{"n_layer": 11, "d_model": 256, "n_head": 8, "n_kv_head": 8, "head_dim": 32, "d_mlp": 320, "vocab_size": 2048, "activation": "geglu", "norm": "rmsnorm", "norm_place": "pre", "norm_eps": 1e-05, "positions": "rope", "rope_base": 10000.0, "rope_fraction": 0.75, "qk_norm": false, "attn_scale": 0.177, "bias": "none", "tie_embeddings": true, "parallel_block": false, "extras": ["capped logits"], "init": "normal", "init_std_qkv": 0.0201, "init_std_o": 0.0, "init_std_up": 0.0201, "init_std_down": 0.0, "optimizer": "muon_variant", "lr": 0.0137, "lr_mult_o": 1.5, "beta1": 0.95, "lr_head": 0.0121, "grad_clip": 0.5, "warmup_steps": 200, "schedule": "cos", "final_lr_fraction": 0.0, "batch_tokens": 65536, "seq_len": 256, "doc_mask": false, "train_tokens": 361800000, "steps": 5521, "dataset": "wikipedia_en"}
MLP neurons of a small language model. Each row is named by its layer, matrix (gate and up: input weights) and neuron, and shows model dimensions 144-239. Each number is 50 + 12 x the weight over its row's rms, rounded and kept within 0 to 99. A neuron's up and down rows have the sign that makes its largest values positive.
After each neuron's rows, "fires on" lists the tokens most often at its 100 highest values on Wikipedia text that the model never trained on. A number after a token or word is its count.

L2.gate38:48 43 66 46 90 62 65 39 47 68 48 46 38 38 53 56 43 64 50 55 80 40 70 52 36 58 50 38 69 61 44 67 49 61 68 44 42 42 57 66 85 38 38 51 46 44 59 39 48 38 33 44 46 49 53 43 58 37 66 40 53 35 44 71 59 53 61 33 58 37 42 55 57 47 56 36 59 43 54 61 37 43 46 44 40 47 39 37 69 52 50 26 73 38 60 36
L2.up38:49 38 44 39 67 47 69 54 51 58 49 28 45 30 43 54 29 35 55 67 52 45 39 49 36 64 59 46 49 57 43 36 40 64 52 35 57 45 46 76 53 53 47 28 45 48 59 38 61 43 47 47 52 51 46 49 40 55 62 40 54 41 59 43 55 46 30 54 37 63 43 53 61 42 59 49 37 32 39 63 39 39 42 34 40 55 58 76 60 35 60 46 36 44 43 50
fires on: ":" 72, "p" 11, " make" 10

L2.gate154:57 30 60 36 73 57 40 63 49 53 70 70 57 44 46 33 12 45 48 54 64 56 64 69 64 41 58 41 58 67 46 31 31 51 50 47 48 39 45 62 52 56 49 58 45 43 54 67 28 52 36 52 51 51 48 62 54 52 77 44 45 70 43 60 42 46 48 66 36 53 35 59 52 46 59 48 45 42 47 54 59 46 10 35 45 46 44 60 48 60 51 48 53 74 59 67
L2.up154:57 51 64 22 74 49 36 48 56 54 52 65 42 57 47 18 12 38 58 60 49 56 60 60 68 56 61 31 65 47 44 28 58 42 66 38 47 39 65 45 61 55 59 41 37 54 56 47 31 42 28 56 42 64 47 66 61 48 60 26 58 51 46 43 42 68 42 61 46 38 40 60 46 53 55 78 52 36 60 47 48 54 24 39 49 43 49 48 50 57 57 41 63 67 51 71
fires on: " +" 22, "+" 16, ":" 13, " −" 12, " based" 12

L6.gate115:59 52 55 52 67 56 33 52 38 52 49 52 40 36 41 65 38 54 41 45 42 44 44 50 25 38 47 56 64 58 45 51 28 46 66 48 67 37 64 40 56 52 59 82 45 47 61 46 43 54 37 57 56 48 31 14 45 72 46 35 42 62 64 51 57 68 39 28 52 47 22 40 57 64 42 81 46 45 45 33 38 41 70 28 54 54 42 44 49 58 35 37 27 34 49 29
L6.up115:36 55 43 54 29 43 51 40 48 35 41 61 39 58 20 67 38 46 65 60 58 47 49 46 28 51 66 47 76 45 27 62 47 53 66 65 43 66 73 23 69 55 70 54 48 53 63 29 29 48 64 64 65 62 70 51 53 23 39 47 41 42 51 42 46 51 43 55 45 34 37 56 38 48 58 68 57 54 47 52 42 48 35 43 43 68 49 24 38 50 53 49 75 32 55 50
fires on: " in" 33, ";" 11, "," 11, ":" 7, " at" 6

L4.gate31:65 38 52 54 65 60 71 70 33 51 55 53 49 66 60 45 50 32 62 32 57 73 29 34 56 23 61 67 45 44 55 48 54 59 34 86 78 56 57 37 56 52 35 47 42 55 34 53 69 48 45 37 57 48 51 74 48 48 52 77 51 52 38 47 57 57 34 54 42 60 51 45 27 57 40 55 43 47 62 39 55 63 59 46 55 55 65 55 40 56 57 32 28 62 68 33
L4.up31:64 40 31 36 54 54 25 44 51 45 70 60 57 61 68 37 44 63 61 74 39 45 58 66 45 25 55 62 36 59 44 40 60 50 54 54 50 44 30 46 53 68 44 52 59 26 40 64 59 42 44 63 42 54 57 57 35 54 68 56 61 43 62 75 54 68 20 43 40 34 58 48 60 32 54 39 50 53 32 41 46 42 63 29 52 46 48 52 33 51 59 59 50 30 48 46
fires on: "es" 39, "om" 11, "or" 6, "ing" 6, "ep" 6, "me" 5

L4.gate121:39 51 50 37 62 42 47 44 53 43 49 32 48 44 59 66 36 72 48 45 76 44 49 47 38 42 57 38 59 70 51 34 48 56 45 47 43 44 52 60 37 44 44 59 38 49 61 44 70 49 41 51 40 57 45 42 35 39 65 51 55 51 62 66 39 50 41 56 49 72 54 51 82 47 48 30 55 29 45 68 42 50 47 52 58 51 78 37 62 55 60 36 45 27 47 82
L4.up121:31 58 49 43 48 43 29 31 51 47 50 40 46 33 50 52 22 26 38 47 62 37 55 62 37 61 48 19 50 53 57 46 47 69 62 63 40 43 59 52 39 37 49 59 49 58 40 51 36 47 49 54 24 50 48 60 51 53 22 62 28 59 34 53 61 47 39 50 50 59 35 57 50 24 53 42 24 46 36 37 52 46 63 42 51 63 39 38 53 67 40 47 26 42 50 48
fires on: ":" 100

L6.gate33:47 64 85 38 60 68 49 44 35 53 42 39 47 32 58 55 71 45 46 24 49 34 54 56 58 47 65 47 53 72 52 53 65 61 32 58 59 37 49 45 46 62 43 65 47 52 50 58 73 38 68 49 50 23 67 54 66 70 52 29 44 55 54 67 56 59 47 56 58 49 58 41 70 47 47 48 48 55 52 50 52 40 54 59 62 46 55 22 31 25 41 48 37 79 57 36
L6.up33:46 49 57 64 45 68 50 31 37 51 53 51 44 35 69 56 70 47 41 22 50 33 40 54 51 50 44 47 42 75 39 55 58 48 37 56 55 62 60 44 47 60 41 58 40 43 38 45 57 63 57 50 50 45 72 50 48 55 51 56 32 55 25 50 45 57 51 41 54 40 53 33 74 59 82 44 52 43 56 30 23 59 44 48 58 41 58 46 50 51 40 53 54 52 53 39
fires on: "amp" 41, "ing" 13, "ine" 11, "ong" 6, "ian" 5, "ang" 5

L6.gate95:37 57 27 52 55 44 44 55 55 31 48 44 62 52 42 52 47 38 26 59 30 47 49 51 60 48 48 54 63 43 50 39 61 64 63 61 44 40 63 50 55 56 52 42 30 42 47 24 58 58 59 48 53 56 53 57 54 52 84 58 30 48 47 63 59 39 58 50 63 45 77 37 32 61 38 33 55 53 59 45 47 61 72 50 66 75 48 28 50 42 35 43 56 43 46 52
L6.up95:92 51 56 55 53 42 60 47 40 34 49 43 52 61 41 61 48 43 39 53 38 43 57 61 33 56 31 51 68 29 60 41 48 65 66 54 37 50 51 63 52 55 47 66 77 51 59 54 29 65 44 37 47 59 54 64 45 57 55 37 42 59 46 32 45 53 56 33 36 40 38 44 47 35 50 50 38 50 36 32 71 48 42 55 42 74 28 60 37 42 25 60 37 56 62 43
fires on: " a" 34, "cc" 11, " A" 8, " Air" 7, " All" 6, "ft" 6

L3.gate3:43 31 58 48 65 45 68 53 71 58 34 42 70 59 46 59 74 55 67 53 51 61 50 58 41 19 63 44 47 37 63 55 54 38 47 52 84 52 54 56 50 56 62 50 25 60 47 57 60 60 29 48 56 38 67 38 46 69 61 49 58 37 47 56 38 59 53 72 53 48 42 42 46 34 66 41 47 48 45 44 49 52 56 62 61 53 48 46 39 42 52 40 33 45 44 37
L3.up3:48 69 43 65 48 53 44 45 36 42 61 55 47 57 57 61 36 25 40 59 46 42 56 45 51 50 58 53 34 48 48 59 58 43 37 41 26 45 59 52 62 43 63 53 60 57 47 70 73 42 41 67 46 61 52 48 66 59 38 38 55 37 41 51 52 43 58 20 48 45 56 42 65 22 83 38 33 38 33 56 40 66 45 44 64 38 69 60 40 42 37 65 70 39 47 29
fires on: "ing" 90

L2.gate303:36 57 44 45 57 51 50 50 48 46 52 41 54 76 64 54 47 53 29 67 48 63 42 69 23 57 60 36 40 48 35 49 46 73 34 53 51 27 60 44 41 45 64 82 31 47 36 41 46 65 51 55 42 60 49 18 36 66 46 48 39 47 70 43 60 59 41 35 51 54 64 57 65 55 46 57 45 74 43 42 38 45 45 57 42 48 42 56 42 35 69 46 72 58 68 42
L2.up303:41 60 49 66 51 36 42 59 60 51 57 40 58 51 46 40 38 60 45 48 42 70 42 46 36 39 45 39 59 70 44 58 41 52 54 55 45 50 59 30 30 42 45 67 41 47 61 41 47 52 49 43 42 59 58 40 52 58 53 38 45 22 41 24 52 56 61 39 52 63 78 50 69 58 63 43 59 54 51 44 47 59 46 74 60 27 53 62 53 30 52 49 50 54 49 50
fires on: "id" 15, "ish" 13, "ac" 12, "ice" 9, "et" 8

L4.gate311:47 66 55 18 68 41 45 48 73 62 63 34 49 41 54 37 43 44 31 11 45 39 41 43 37 56 37 42 58 29 56 59 55 45 89 49 35 49 55 63 44 38 37 40 53 49 51 59 73 42 38 53 57 38 74 51 54 32 60 36 50 44 64 57 49 48 53 51 52 50 53 66 70 56 50 55 62 55 49 66 51 45 61 47 47 47 45 38 58 50 51 50 72 60 47 63
L4.up311:44 42 47 41 62 50 80 53 52 59 41 49 54 58 46 52 46 38 34 19 57 53 53 69 49 49 53 26 34 60 53 55 54 52 80 45 45 54 50 46 66 55 58 66 48 54 53 49 47 65 49 56 53 67 20 42 47 49 40 46 66 37 60 67 66 59 45 36 67 37 62 39 49 35 62 58 57 45 61 48 69 34 52 53 31 46 58 36 49 31 69 58 53 36 35 53
fires on: " de" 21, ":" 14, " and" 14, "re" 10, " &" 9, "-" 9

L6.gate149:42 47 84 67 45 30 45 54 55 46 59 44 30 34 57 55 62 57 67 42 44 21 56 24 48 33 58 32 29 49 55 49 61 35 43 43 68 40 57 60 50 60 30 61 26 44 57 58 41 44 59 36 43 57 44 51 37 58 30 45 56 44 59 47 49 55 52 35 56 69 30 38 68 48 67 71 44 49 36 59 51 65 69 42 52 34 25 53 34 60 62 30 27 57 60 59
L6.up149:38 46 56 45 65 67 49 49 49 53 62 61 69 47 51 59 48 64 65 56 67 57 29 38 58 44 41 47 68 71 43 51 58 51 53 88 31 47 45 69 49 61 45 54 45 70 72 57 55 61 58 47 52 52 40 62 50 62 25 62 30 51 61 52 38 70 55 56 69 63 32 60 39 24 61 45 44 41 51 53 68 53 48 41 46 67 31 40 53 49 66 21 48 41 34 52
fires on: "," 38, "er" 30, ":" 15, "mp" 6

L4.gate220:50 55 38 39 57 43 51 48 40 45 63 63 55 41 60 68 32 48 31 51 59 66 45 50 56 48 53 39 61 63 47 64 71 77 59 40 58 21 42 53 50 36 54 50 44 27 63 42 31 51 37 49 59 62 65 50 72 57 47 66 53 30 89 32 52 43 59 72 39 40 49 40 42 52 63 32 40 55 41 46 57 43 35 72 58 37 57 52 54 49 75 74 58 71 47 52
L4.up220:60 54 65 43 48 56 49 34 58 64 48 50 35 33 47 44 36 80 44 57 54 42 60 30 50 72 36 50 65 59 57 40 43 57 54 48 62 45 32 51 59 49 58 46 24 39 51 65 58 44 47 27 57 59 50 49 57 63 41 66 30 41 64 52 44 71 43 51 51 67 80 31 66 39 64 51 51 60 50 57 62 38 16 53 57 54 55 57 67 44 51 33 42 56 71 68
fires on: "et" 21, " made" 13, "ish" 12, " play" 12, "present" 7, " make" 6

L6.gate303:66 55 33 41 58 60 50 33 47 53 49 46 56 25 49 41 51 35 62 68 44 58 48 36 62 66 48 47 61 58 73 35 27 60 33 34 51 51 56 42 62 36 21 48 74 64 60 39 41 38 39 61 45 69 53 41 26 80 43 57 46 53 42 28 29 40 47 38 60 48 27 42 48 50 50 66 61 48 59 56 50 56 52 54 56 54 25 58 32 51 66 51 55 59 57 38
L6.up303:49 75 32 47 32 54 30 54 47 50 55 40 46 37 63 48 39 32 44 45 57 47 36 51 38 75 54 55 42 71 68 30 40 44 36 49 38 47 73 45 54 62 29 38 52 55 74 47 44 34 23 37 63 37 65 57 57 47 48 48 55 73 54 46 36 52 44 61 44 59 45 57 21 47 66 54 33 31 34 50 43 39 30 58 48 38 32 44 66 68 36 59 43 60 35 50
fires on: " b" 55, "b" 23, "p" 15

L3.gate251:46 53 31 42 44 44 53 46 31 49 35 44 49 23 60 55 43 56 66 41 60 61 48 39 36 57 30 52 45 40 60 33 51 53 57 54 52 42 62 48 47 40 49 42 48 62 52 62 35 33 42 32 51 75 66 63 45 72 37 63 43 46 44 44 59 63 58 50 80 58 34 43 22 23 38 50 57 37 39 57 66 47 44 63 34 65 47 44 65 41 58 72 58 43 62 40
L3.up251:58 63 44 52 60 51 46 57 54 80 47 27 43 55 39 48 38 40 47 54 39 36 54 43 52 55 54 62 58 51 37 42 52 48 74 51 32 37 55 53 52 77 27 43 57 35 62 42 56 44 47 30 58 29 73 66 45 70 33 40 45 37 47 76 45 47 37 63 50 46 41 56 52 47 62 58 53 49 49 37 58 57 33 40 43 52 47 64 41 53 75 68 56 41 25 40
fires on: "n" 83, "b" 7, "ber" 4

L6.gate68:59 45 64 62 48 35 46 50 32 59 66 60 46 37 44 79 65 47 34 49 35 46 55 63 37 52 62 40 40 53 54 52 44 74 44 47 66 52 58 47 49 69 44 58 41 58 79 47 23 60 56 30 45 35 48 66 64 45 54 78 60 35 56 57 46 31 49 67 54 53 58 52 36 81 54 57 70 40 57 43 56 22 72 58 57 47 32 59 58 43 67 51 58 34 56 46
L6.up68:56 63 62 50 62 52 32 64 56 36 45 48 56 73 57 60 45 45 39 36 58 26 54 30 41 58 61 43 50 35 54 55 54 59 74 56 51 55 63 51 55 39 58 46 60 56 68 60 53 49 59 55 39 55 53 28 57 62 61 23 57 57 45 58 27 43 68 37 23 27 41 30 56 68 59 40 41 29 40 53 45 75 59 50 35 48 29 66 57 39 40 65 54 66 51 54
fires on: " a" 26, "re" 10, "west" 9, " mi" 6, " in" 5, " A" 5